Part of a small language model's weights: biases.
MLP neurons of a small language model. Each row is named by its layer, matrix (up: input weights) and neuron, and shows model dimensions 32-95. Each number is 128 + 24 x the weight over its row's rms, rounded and kept within 0 to 255.
A block is one neuron, or neurons of one layer that tend to fire together. After each block is what it responds to, as a language model described it from the Wikipedia text at the highest values.

L3.up12 [141 111 139 151 103 192 111 135 143 102 128 152 140 122 170  96 148 168  99 139 114  81 141 110 179 114  97 137 141 125 141 110 123 129 140 130  85 134 127 139 119 163  84 120 157 125 157  72 130 113 153 139 124 129  98 177  84 145 158 176 117 150 122 131]
L3.up518 [122 107 107 108 103 144 131 151 121 159 164  88 122  62 119 124 117 156 145 100 106  97 133 142 117 142 122 153 144 140 171 154 154 122 143 123 160 136 148 198 129 147 156 141  97 127 130 143 141 119 110 169 132 133 117 136 144 116 109 156 110 158 134  94]
L3.up730 [125 161 144 165 130  99 157 144 121 115 118 121 106 151  99  90 130 120 133 138 152 131 124 118 125 131 148 106 156 144 164 134 159 138 128  92 135 131 147 126 171 123 147 117  96 147 125 121 138  79 151 118 138 150 152 123 160 129 118 118 115 143 112  82]
L3.up949 [105 139 155 121 137 116  96 150 101 104 124  98  99  79 124 152 136 108 134 112 103 135 131 116 149 161 100 152 195 146 132 150 130 172 158  92 112 122 114 146 149 147 104 147 113 138  96 118 125 127 104 163 132 119 105 174 144 117 151 161 127 130 122  88]
The first piece of a word split into fragments, mostly "co" (co-chair, cochlear, coveted, coercion), plus de-, re-, be-, and "been" after has/have.

L4.up556 [116 164 103 104 141  75 149 100 152 100  84 166 138 108 118 126 116 162  72 111 144 123 117 165 103 124 141 156  98 102 126 160 171 114 100 142  99 146 111 141 120 157 106 151 163 148 186 131 138 123 135 151  96 123 104 105 103 145 162 125  95  86 126 157]
Subordinating conjunctions and prepositions that open an introductory clause or phrase at the start of a sentence or after that/comma, e.g. after, while, because, at, since.

L3.up275 [100 114 145 123  90 164 127 171  93 108 106 118 164 114 126 126 157 135  93 148 123 127 116 114 144 100 126 139 132 178 156 127 129 104 124 124 133 138 125 143 101 127 132 125  75 107 106 165  96  85 112 134 112 113 111 140 179  95 155 124 108 146 108 132]
L3.up436 [115 111 104 133 156 125 161 155 119 142  80  83 152 152 162  94 124 119 136 109 117 144 100 114 173 139 106 108  86 168 165 146 119 163 128 134 199 141  81 148 120 127 145 150 103 107 159 118 151 136 118 121 133  98 144 105 141 127 145 110  66 122 124 141]
L3.up579 [ 90 116 142 143 147 102 172 127  99 140  68 112 112 130 150 133 105 166 138 133 104 131  67 120 127 108 103 134 138 171 145 135 123 128 153 126 130 153 113 149 165 144 131  99 129 150 130 116 120 176 161 123 143 122 133 118 163 159 151 193 113 133 103 152]
L3.up878 [102 114 115 106 157 144 135 120 143  97 116 136 125 124 115  77  80 118 151 116 147 143 104 118 149 110 131 116  86 171 121 128 106 150 159 120 130 133 129  92 101 202 130 123 160 104 142 121 163 117 103 109  76  91 150 118 143  97 144 102 111 118  86 129]
Verbs and prepositions marking a move into or out of a role, place or activity in biographies, such as left, retired from, returned to.

L4.up192 [130 145 135 154 170 134 109 143  90 100 171 118  84 130 134 157 145 135  83 141  80 115 117 122 175 124 139 160 105 178 112 149  96 175 131 147  91 166 114 122 106 114 100 132 121 119 154 159 166 128  84 109 126 111 132  95 163 115  99 105 154 157 122 157]
First word-piece of a name, acronym or word, mostly a single capital letter (S, R, W) right after a bracket, hyphen, quote or line break, as in S&P, RZA, Swainsona.

L3.up109 [ 83 124 143 142 150 128 123 214 110 161  93 122 155 134 125 130 148 112 101 155 152 103 161  94 148 133 175  65 103 125 119 119 146 132  81  93 122 151 144 110 132 161 168 153 121 140 146 132 109 135 118 151 146 110 117 122 122 110 116 146 118 116 130 150]
L3.up395 [119 149 126 133 115 118 113 122  98 149  97 137 118  93 148 125 190 129 120 169 143 146 175 184 117 103 136  98 108 107 153 122 134 137 167 129 133 131 117 124  74  63 115 127 135  76 137 153 114 126 124 142 125 110  90 111  96 108 124 142 102 143 156 146]
L3.up437 [134 148 150 136 180 128 126 136  95 118 111 124  77 131 148 118 109 122  98 101 116 138 132 112 126  71 157 116 126 120 135 128 166 139 166  81 122 111 166 155 148 139 156 141 140 132 158 167 115  80 122 138  80 151 126 164 121 141 112 143  92 166 142 121]
L3.up838 [125 129 106 115 126 132 125 159 149 133 113 143 136  98 195 100 135 138 113 148 109 128 113 158 143 121 123 108 106 116 149 179 112 128 177 117 100 166 138 132 153 118 106  85 148 101 115 131 121 104 123 102 107  90  88  80 111  79 123 138 130 129  98 100]
Ordinal suffixes after digits (1st, 3rd, 13th), mostly in tables of legs, places, battalions and centuries; also rank words like head, chief, second.

L3.up234 [104 103 140 131 155 129 104 121 144 155 168 133 116 134 128 119 101 120 153 158 143 118  76 125 129 127 121 127  95 125 153 127 110 171  97 152  57 131 112 149 125 152 104 138 103 163 145 107 139 175 117 157 129 129 140  83 174 127 125 125 134 136 143 147]
L3.up425 [179 149 161 143 120  99 172 126 142 149 159 112 120 106 141 136 132 148 160 143 124 149  78 130 173 177 150  91 127 113 130 106 137 130 103 111  88  81 110 161  93 101 136 131 145 104 149 180 121 146 122 173 129 130 135  97 144 130  97  94  74  99 143 116]
L3.up538 [145 142 121 135 156  52 133  99 116 132 106 148 139 130 102 124  90 112 136 145 156 154  80 137 146 113 108 129 114 113 132 120 103 128 160 154 112 122 112 113 134 131 135  96 114 129 116 101 142 145 104 121  98 158 157 129  90 127 123 106  94 116 118 125]
L3.up740 [136 144 157 119 166 121 162 108  93 143 124 158 113 105 136 152 130 124 129 114 135 141 114 120 119  62 168 107 139 125 133 181 135 143 129 156 119 148 128 136 144 102  94 119 133  99 111  92  84 136 121 147 100 121 131 110 134 134  98 187  97 120 143 107]
Mostly the closing == or === ending a wiki section heading (==Prelude==, ==Religion==), plus scattered middle pieces of rare names (Ostensibly, Gaasbeek).

L10.up9 [101 127 137  73 148 170 143 131 120 108 119 117 122 148 115 146 101 135 142 132 140 146 137 179 147 142 149 100 132 150 145 118 127 150 117 158 157 147 130 149 132 150 120 137 136 138 122  95 154 183 173 102 102  96 106 143 113  96 117 115  84 138 111 151]
L10.up20 [100 105 118 105 140 134 142 135 104 153 117 184  99  98 170 128 127 108 156 104 128 160 137 120 162 134 116 130 101 103 136 116 119 136 130 143 137  91 173 115 126 117 162 157 137 124 112 117 155 163 117 114 108 123 145 128  90 118 112 149 105 132 120 124]
L10.up30 [132 149 127 184 159 143 156 106 120 121 137 117 141 131 124 101 134 128 166 128 123 141 124 117 132 186 113 138 135 143 127 106 114  97 131 137 122 122 176 121 114  95  61 129 113 133 154 108 118 136 116 135  92  84 170 131  80 155 148 111 106 153 102 128]
L10.up40 [152 114 130 122 129 153 119 143  62 157 142 112 109 208 142 115 129 110 131 111 141 156 125 160 163 121 101 112 130 116 159  91 116 137 133 163 155 168 155 129  92 118 163 142 144 128 151 116 107 146 148  92  79 110 135 143  98 129 135 122 132 122 167 131]
L10.up104 [104  98 114 121 179 135 145  99 134 131 128 186 143 131 128 154 130  99 157 164 164 121 177 154 100 124 118 101 113 130 118 103 156 121 114 109 119 128 101 148 126 152 120 119 117 103 108 118 125 171 144  98  90  75 137 114 129 142 139 187 145 127 128  89]
L10.up202 [101 134 128 133 136  86 124 103 110 153 135 144 111 155 141  70 131 159 132 130 164 162 129 142 146  89 128  99  98 129 140 111 125 133 146  98 165 191 115 109 102 114 133 138 136 136 138 136 121  83 132 111 129 105 138 125 106 135 124 105 165 112 107 133]
L10.up235 [118  75  99 112 105 182 123 151 135 119 125 143 136 118 129 145 150  86 134 147 168 168 149 139 111  91 164 131 119 134 158 115 144 159 114 175 131 115 129 105 150 135 129 115 165 178 133 117 106 149 144 146 128 152 133 111 133 137 146 115 133 135 143  81]
L10.up326 [158 124 120 142  71  98  84 168 106 153 114 139 178  91 116 124 119 128 157 148 173 116 129 124 113 150 105 126 126 154 141 123 156 125 123 128 144 129 131 118 123  71 134 147 105 118 125 131 132 140 157 142 134 108 106 106 129 119 116 135 164 119 115 128]
L10.up384 [ 89 109 160  93 139 118 174 164 111 115 117  98 149 121 123 202 127  80 129 130 112 122 145 157 141 148 159 117  84 157 180 161 124  80 161 126 128 126  98 158 173 152  80 147 102 130 143 130 145 113 110 132 155 149 141 129 137  94 142 124 149  98 130 127]
L10.up487 [ 95 155 118 104 141  99 161 108 123 106 152 122 167 126 136 138 127 130 148 132 121 119 140 112 101 117 108 109 126 155 196 151  90 152 125 146 130 116 211  91 140  57 142 156 149 130 123 133 148 112 167 120  93 172 142  92  99 139 130 123  61 134 120 125]
L10.up612 [ 94 113 122 123  97 129 154 107 135 115 139 117 141 163 108 147 151 145  81 165  79 124 106 157 145 133 164 138 159 121 133 159 178  93 163 136 150 147 121 178 106 137  86 147  73  87 135 111 142 133  99  96 122 129 116 136 139 115  92 100 155 160 119 132]
L10.up698 [128 134  82 101 110 128  94 141 141 158 104 143 149 138 116 119 132 154 115 155 114 146 104 148 122 169 161 113 133 151 105 129 107 119 158 157 175 135 190 130 124 109 113 146 150 144 143 119 130 122 155 142 112 114  98 110 145 112 115  94  82 135 131 120]
L10.up701 [128 129 104 116 132 150 153 141 121 119 172 138 121 132 153 176 133 145 147 134 128 149 142 112 173 129 143  97 164 120 125 133 150 111 119 145 145 105 129 133 142 107 121 117 152 112 161 129 128 132 127 104  83 115 125 117 100 147 145 153 118 147 141 146]
L10.up714 [107 132 104 110  89 151 155 150 142 126 169 155 104 163 144 148 107 100 156 130 159 110 147 164 131 130 139 126 134 159 147 104 139 102 126 112 127 150 153 154 101 121 159 142 202 174 120  97 111 116 107 124 136 126 115 109 149 129 102 110 108 105 117 135]
L10.up818 [158  93 159 123 136 125 140 126 139 163  85 136 157 147 126 139 155 154 141 128 207 109 121 151 130 130 168 140  95 163 107 129 136 141 155 119 127 126 129 159 104 167 101 138 104 107 127  82 126 125 134 134 140 107 107 103 131 169 140 101 104  88 138 116]
L10.up954 [109  80 102 133 109  87 136 129 105 107 144 147 157 163 114 143 145 147 120 114 140 161  82 141 114 122 139 126 168  96 105  85  98 166 130 148  94 100 187  85 121 158 117 136 138 127 163 149  88 135 130 116 122 143 129 110 121 136 128 137 154 153 165  94]
Closing equals signs (==, ===, ====) ending Wikipedia section headings, e.g. == Gameplay ==, === Economy ===, ==Stadium==.

L10.up49 [154 104 138 101 103 149 107  96 159 130 139 118 129 104 134 133 127 126  87 128 112 138 142 130 141 149 116  91 139 113 127 130 136 109 121 125 161 166 104 135 117 123 119  91 154 160 110 110  84 131 142 105 131  93  84 119 120 116 166  97 116 206 149 114]
L10.up57 [138 124 136 129 122 110 126 121 123  68 134 132 159 150 125  77 135 126  80 113 111 162 138 160 108 126 152  98 161 111 112 177 115 166 141 113 158 123 121 122 124 106 141 137  89 122 137 110 140 111 157 134 180 122 160  99 157 152 108  95 109 141 131 142]
L10.up75 [ 76 161 151 118 130 150 136 129  81 114 133 152  91 142 113  97 110 127  98  86 134  86  85 165 131 144  74 106 103 131 132 119 108 116 120 138 125 142 159 103 166 120 167 128 110 108 120 134 120  92 108 128 118  75  73  86 157 105  93 138 142 151 125 116]
L10.up120 [146 139 134 124 169  77  99 121 107 135 106 123 146 131  90 109 116 144 181 124 145 155 145  90 119 155 117 113 113 125 145 110 135 164  97 172 110 168 166 135 156 152 117 149 138  83 124  85 119  90 126 137 120 151 121 116 165  93  99 177  88 153 119 158]
L10.up196 [130 109 163 130 147 136  97 162 132 102 184 155  98 138  99  87 117 128 118 110 124 117 145 147 117 118 165 153 123 126 133 128  94 155 117 152 101 149 119 108 125 136  99 124 152 136 109 124 172 141  68 127 135 153 135 115 156 211 161 131 136 142  63 142]
L10.up255 [154  92 119 176 135 122 144  86 123 105 164 134 129 131 139 165 159 117 136 122 117 141 133 174 143 149 128  91 118 114 149 106 127 150  92 137  93  98 191 127 139 122 124 154 110 101 110 114 122 124 140 143 155 124 133 126 145 178 125 142  71  74 106 115]
L10.up380 [167 149 188 158 132 152 171 127 131 122 101 137 168 105 110 110 130 126 109 147 131 125 191 165 125 148 120 124 165 112 160 121 110 134 130  89 119 144  91 116 126 119 147 106 102 115 117 114 126 118 109 155 152 122  99  91 162 101 102 131 131 133 105 112]
L10.up459 [124 116 166  93 127 103 108 112 100 109 122 172 139 162 113 136 128 107 128 101 163 129 150  91 140 126  89  78 151 179 128 116  97 167 128  98 116  89 140 154 132 134 115 147 163 156 130 140 100 152  92 133 140  87 139 112 157  80 100 146 113 107 132 108]
L10.up463 [153 147 145 149 186 130 149  70 131 130 107 102 137 127 106 128 152 133 128 135 155  98 169 127 126 121 141 145 174 123 139 148 110 114 125 136 128 152 148 156 124 128 144 123 103 100 116  93 128 114  85 122 135 182 125 123 159 152 108  91 114 114  71  96]
L10.up637 [138 178 132 133 139 112 141 136 148  95 131 131 100 139  89 102  71 103 142 107  92 127 101 131 136 114 105 132 117 158 141  91 124 143 127 148 140 181 138 166 152 124 140  81 109 104 182 110 120 148 142 145 140 148 137 118 163 126 103 102 109 110 111 144]
L10.up669 [140 108 110 121 102 125 107 122 117 121 125 101 119  98 118 103 137 123 158 125 169 143 116 132 122 146 117 119  84 157 140 143 123 150 138 123 118 160  94 133 141 164 101 152 206 114 166 123 142 144  97 109 119 133 169  75 143 112 125 136  91 119 144 126]
L10.up863 [148 147 140 135 118  75 148 137 116 124 140 118 152 124 104  89 150 166 156 118 125  99 148 164 147 155 125 115 149 132 109 111 103 142 156 105 122 151 109 140  98 104 171 107 111 129 192  93  96 128 148 148 151 140 148  74  98 116 149 121 173 155 167  81]
L10.up869 [144 138 127 119 142 119 159 120 113  74  92  89 136 135  85 145 107 111 149 117 163  86  97 129 147 133 152 131 120 136 126 142 128 167 157 129 157 131 144 161 167 127 148 139 138 128 132  82 120  94 153 141 185 140 146 100 159 127  76 103  88  97 114 112]
L10.up890 [114 125 133 105 103 158 105 160 166 115 144 140 138  98 135 161 138 123  59 120 126 116 154 143  85 152 115 118 142 129 127 117 114 163 147 180 150 174 161 115 112 154 168 111 126  95 110  86 149 124  99 158 137 122 118 136 128 123 132 110 112 117 155 112]
L10.up934 [134 113 108 107 104 158 156 138 141  85  92 110 148 187 150  94 118 110  90  95 190 114 102 141 155 156 117 146 105 123 155 138 103 176 153  95 161 142  94 149 167 144  95 176 143 139 135 104 133 114 143 135 176 130 119 116 120 100  76 131  95 144  99 121]
L10.up962 [123 127 127 123 139  93 135 130 149 104 140 152 123 167 121 118 140 134  90  90 158 149 144 128 144 100 116  75 177 116 157  86 143 135 123 163 188 128 146 148 124 162 140 102 111 118 123  83 111 148 151 141 141 105 115 119  98 135 141 141 123 161 124 124]
First pieces of split words, mostly verbs after "to" or in a verb slot: prefixes like de-, re-, s- (de|riving, s|cuttle, re|-election, re|s|ettled).

L4.up354 [ 74 137  82 115  98 104  73 142  95 115 122 143 146 144 162 125 136 128 155 151 156 137 109 142 137 153 106 120 111 132 130 141 130 141 152 149 182 143 116 156  58 132 111 154 113 106 155 142 140 154 104 116 104 113 166 111 148 120 123 139  70 148 128 146]
Fires on the base verb after infinitive "to", such as to be, to remain, to register, and on -ing verbs after prepositions (from getting, by saying).

L10.up4 [ 96 120 145 118 115 151 114 139 120 172 129 118 137 184 100 144 160 153 116 105 129 177 146 101 120 138 150 119 116 116 145 107 122 127 141 118 115 123 145 114 108 136 152 115 111 128 115 163 185 157 129 188 144 117 136 105 139 156 142 169 129 123 141 200]
L10.up173 [117 153 120 134 137 137 127 118 126 152 104 113 161 134 160 167 124 129 119 127 129 106 186 165  97 110 108 120 143 137 168 136  93 142 141 172 131 128 114 107 149 118 101  99 158 128 120 106 103 153 130 125 100 147 113 119 115 163 133 162 103 143 119 155]
L10.up213 [133 168 112 101 143 145 131 118 183 129 108  82  99 135  96 118 142 137 136 147 107 129 114 112 168  93 118 138 132 124 130 149 116 151 114 194 120 129 158  96 126 130 114 106 123 136 123 113 158 166  78 150 127 147 137 138 104 139 124 121 107 140 132  88]
L10.up358 [ 94 136 164 144 189 161 182  89 105 132  81 128 134 173  98 121 186 122 104  91 133  94 118 116 155 144 138  85 140 102  87 143 120  81 124  91 137 107 106 102 135 145 122 111 112 174 134  81 140 143 153 170 131 138 159 125 183  98 129  82 107 127 149 164]
L10.up424 [113 123 140  97 132 145 123  97 145 189 149 144 134 143 141 119 139  95 127 165 143 105  91 147 114 102 104 148 137  92 147 134 113 131 142 136 124  99 129 111 156 160 138 123  65 158 122 135 154 149 137 109 122 146 139 123 149 155 159 115 164 126 133 146]
L10.up453 [114 115 193 121  98 160 124  82 150 159 118 157 136 122 154  71 127 164 135 145 200 152 160  85 111 129 142 138 158 121 132 111  89  60 109 109  52 103 141 149 102 144 144 111 118 132 149 129 127 147  85 146 119 125 144  99 138 105 117 165 131 136 144 136]
L10.up474 [117 130 121 125 140 153 127 107 119 143 135 169 107 166 114 117 102 160 180 131 106 134 154 147  95 134 168 122 113 134 144  90 105 123 146 137  75 109 169 129 133 145 159 118 106 137 133 134 175 119 135 116  94 112  98 148 115 107  91 139 113 122  83 111]
L10.up483 [107 175 162 140 142 122 168 138  79 139 132 111 151 143 125 108 163 141 111 153 161  75 140 171  88 112 133  84 116  99 105 113 129 102 121 121 131 155  97 156 135  72 168 123 125 123 112 149 138 146  73 163 162 124 104 158 132  97 115 110 123 132 105 118]
L10.up519 [135 141 109 132 148 118 144 108 108 152 141 104 103 144 157  71 110 137  68 107 162  89  92 152 159  99 159 140 136 163 113 180 121 115 108 134 101 118 109  93 125 139 113 131 136 111 149  73 130 163 131 139 111 119 156 160 124 147 147 117 123 144 120 174]
L10.up544 [115  87  88 104 130  94 143 101 187  95 127 155 142 151 122 120 141 121 129 150 159 118 163 154 150 165  90 148 147 115 105 130 151 156 106  93 101 149 128 125 139 106 181 151 111 146  91 121 138 112  85 162 151 143 113 105 140 134 134 137 109  99 135 159]
L10.up667 [142 131 112 113 143 132 112 164  99 133 148  84 154 167 166 119 134 126 134  73 152 121 143 100 177 152 112 119 136 104 138 133 109 167 114 134  87 124 161 130 101 132 133 110 166 129 141 101 125 183  86 139  75 114  79 127 104 101 144 133 142 117 105 112]
L10.up678 [ 88  83 105 118 124 185 171 131 168 100  90 113 168 126 144 110 155 114 126 107  64 140 113 114 168 141 154 106 110 155 172 120 120 135 134 128 110 108  62  90  89 111 144 134 129 127  90 139 160 138 116 119 114 108 124 110 100 123  74 122 117 149  92 138]
L10.up720 [132 148 126  74 147 119 121 153 181 116 164 107 161 136 172 124 136 108 115 120 112 156 151 187 177 103 109 136 130 131 158 150 163 159 142 126 145 153 141 150 159 158 132 142 116 126 116 136 137 143 115 149  85 117 131  98  94  89  97 153 115 165 137 139]
L10.up846 [144 157 150 125 107 154 118 153 176  98 186 135 115 166 149  98 138 151  91 146 132 136 146 144 149 109 105 106 135  97  97  99 113 121 122 116 102 106 140 137 112 159 106 177  95 104 123 140 102 137  77 129  82 130 106 148 104 149 114 118 138 103 138 171]
L10.up952 [ 59  73 123 121 114 124 109 151 144 129 138 153 161 135 126 146 131 141 139 100 112 141 122  95 103 125 116 107 157 153 144 109 148 104 117  77 152 179 130 166 140  76 126  99 156 130 130 121  94 123  72 140 105 129 167 135 151 134 117 126 130 112 136 171]
L10.up998 [114 123 151 110 116 121 128 114 148 143 100 117 127 164 123 133 133 124 108 169 133 147 133 114 185  91 167 117 136 125  90 114 119 108 105 131 155 145 114 113 114  91 151 137 131 107 123 139 137 123 134 163 128  73 133 124 142 141 147 147  90 162 115 154]
The word as in all its uses (as well as, act as, as it leaves), plus nearby connectives like while, when and forms of be.

L10.up34 [ 97 145 154 131 129 121  92 183 146 113  90 128  96 110 190 116 139 154 159 103 128 160  95 136 181 122 127 119 126 135 146 123 184 121 166 159 141 134 139 160 169 152 137 120 141 107 110 114 150 132 115 153 131 158 142  95 126 151 130  86 165 124  96  93]
L10.up53 [138 156 136  87 122 161 120  95 184 145 102 125 127 105 144 126 134 129 148 149  71 145 126  99 148 132 118 113 124 113 149  95 129 138 149 149  97 104 129 106 136 180 142 161 142 144 159 140 164 116  94 128 145 104 100 126 154 109 111 153 115 137 109 120]
L10.up78 [143 105 110 120 128 132 150 184 125 110 131 135 141 128 184  95 162 142 124 139 145 117 153 143  86 125 151 136 125 140 156 116 108 119 112 103 139  83 123 141 150 121 150 107 149 187 152 153 131 105 122 139 102 124 143 122 101  95 123 154 103 167 161 146]
L10.up219 [141 175 126 137 146 126 178 132 140 108 118 112 108 147 156 130 154 153 106 127  95 108 129 123 106 100 113 150 123 153 127 119 114 176 146 101 120 146 115 166 126 151 115 128 115 147 163 153 150 104  96 137 156 103 125 128 111 150 142 140  94 127 115 161]
L10.up231 [158  83 109 130 117 110 127 137 139 187 165 114 115 149 101 122 106 155 140 102 128 115  99 124  95 167 122 152 127 165 122  93 131 148 108 108 100 115 126 115 149 118  87 123 131 109 105 126 117 135 117 153  97 136 124 110 142 168 158 122 126 108 106 159]
L10.up383 [136 135 129  86 145 110 171  87 126 138 128 156 137 104 154 170 152 119 135 130 143 128 109 156 146  88 139  88 136 136 164 142 116 121 136 137 120 183 113 153 138 134 129 133 125 105 139 142 135 104 124 136 132 127 109 144 122 121  97  98 150 132 172  90]
L10.up408 [100 122 157  96 117 155 187 128 136 137 162 138 141 165 141  87 119  90 137 134 157 118 108 108 116 116 130 150 132 158 140 123 122 156 118 138 132 116 134 133 143 150 114 157 185  95 128 122 132 121 123 154 157 140 118 109 152  82  98  78  90 169 110 102]
L10.up534 [115 123  92  70 150 115 153 146 154  97 116  95 144 125 169 141 105 104 138 135 127 137 142 113 141  75 111 111 138 164 151 125 127 131  93 120 141 110 165 104 132 160  73 120 126 122 138 132 153 148 114 149 111 129 119  87 169 130 143  83 137 117 137 127]
L10.up594 [ 87 114 117  85 112 139 138 136 155 133 149 148 100 130 155 155 161 111 130 128 187 165 122 125 109 156 113 110 128 137 149 158 123 144 145 135 137 117 145 159 107  98 118  81 160 125 109 140 116 131 116 141 108 115 139  68 140 105 141 125  84 155 109 143]
L10.up603 [ 95 130 119  99 154  77 137 122 160  89 108 161  73 127 157 161 137  92 104 112 122 153  99 170 136  85 107 128 166 148 130 103 121 103 132 149 137 133 176 150 109 130 112 158 110 164 133 124 105 115  62 173 123 139 123 112 148 130 123 116 156 146  90 121]
L10.up656 [114 152 119 113 169  94 155 153 145 125 123 156  92  93 139 155 158 107 150 120  97 146  82 165 116 119 126 117 122 110 143 133 117  71 143 136 158 118 168 117  95 121 134 133 130 132 146 164 122 132  95 176  87 131 121  87 149 154 128  62 115 111 151 108]
L10.up684 [150 100 114 123 119 111 161 132 119 176  97 130 107 118 176  88 145 130 177 106 105 130 113  98 138 112 138  97 140 131  99 129 114 129 138 132 126 155 130 175 121 125  91 139 133 145 177  97 162  97 127 163 109 138 129  93 180 110 142 126 123 110  98 121]
L10.up735 [132 107 153 100 116 131 177 142 164 124 132 114 145 144 114 164 176 132 117 115 130 126 138 135 149 132 131 110 140 113 107 108 104 103 121 139 104 100 117 157 104 148 151 104 129 105 157 109 169 126 105 134  93 123 144  95 135 124 188 149 128 130 104 135]
L10.up775 [109 156 132  70 117 102 132 146 122 116 154 141 135 138 115 131 127  78 110 134 162 104 146 153 123 147  95 125 112 167  95 140 125 149 163 192 103 142 138 147 136 133 105  86 129 172  99 119 165 149  90 139 106 123 127 112 143 110 113 117  86 141 146 138]
L10.up838 [117 144 155 106  97 126 134 146 152 120  87  96  92 156 155 107 126 166 116 144 186 163 137 110 127  96 112 106 135 175 160 114 116 161 115  75  68 119 118 133 124 158 136 147 137 140 129 153 147 127 120 138 140 150 124 103 134 171 168 138 128 108  61 134]
L10.up955 [104 141 141 152 102  70 136 111 162 130  95 108 111 147 107 130 181 164 136  76 125 125 133 127 159 109 126  96 120 118 101 131 110 106  86 132  89 114 159 114 136 143  99 131 140 126 145 116 156 173 115 128 135 129 152  99  98 141 160 114 111 134 126  93]
Main verbs right after a subject (name, pronoun, organization) or after "to", often reporting or discovery verbs like stated, discovered, found.

L4.up363 [109 143 172 120 150  85 161 126 121 109 136 170 125 118 135 162 111 146 157 183 116 150 132 117 146 163 174  74 113 186 167  89 142 148 101 107 110 152 132 152 123 104 224 125 137 114 108 145 117 141 157 134  90 140 125  90 110 125  89 136 125 148 153 144]
Closing == after Wikipedia section titles (==Results==, == See also ==), plus table | separators and country codes in player lists (JPN).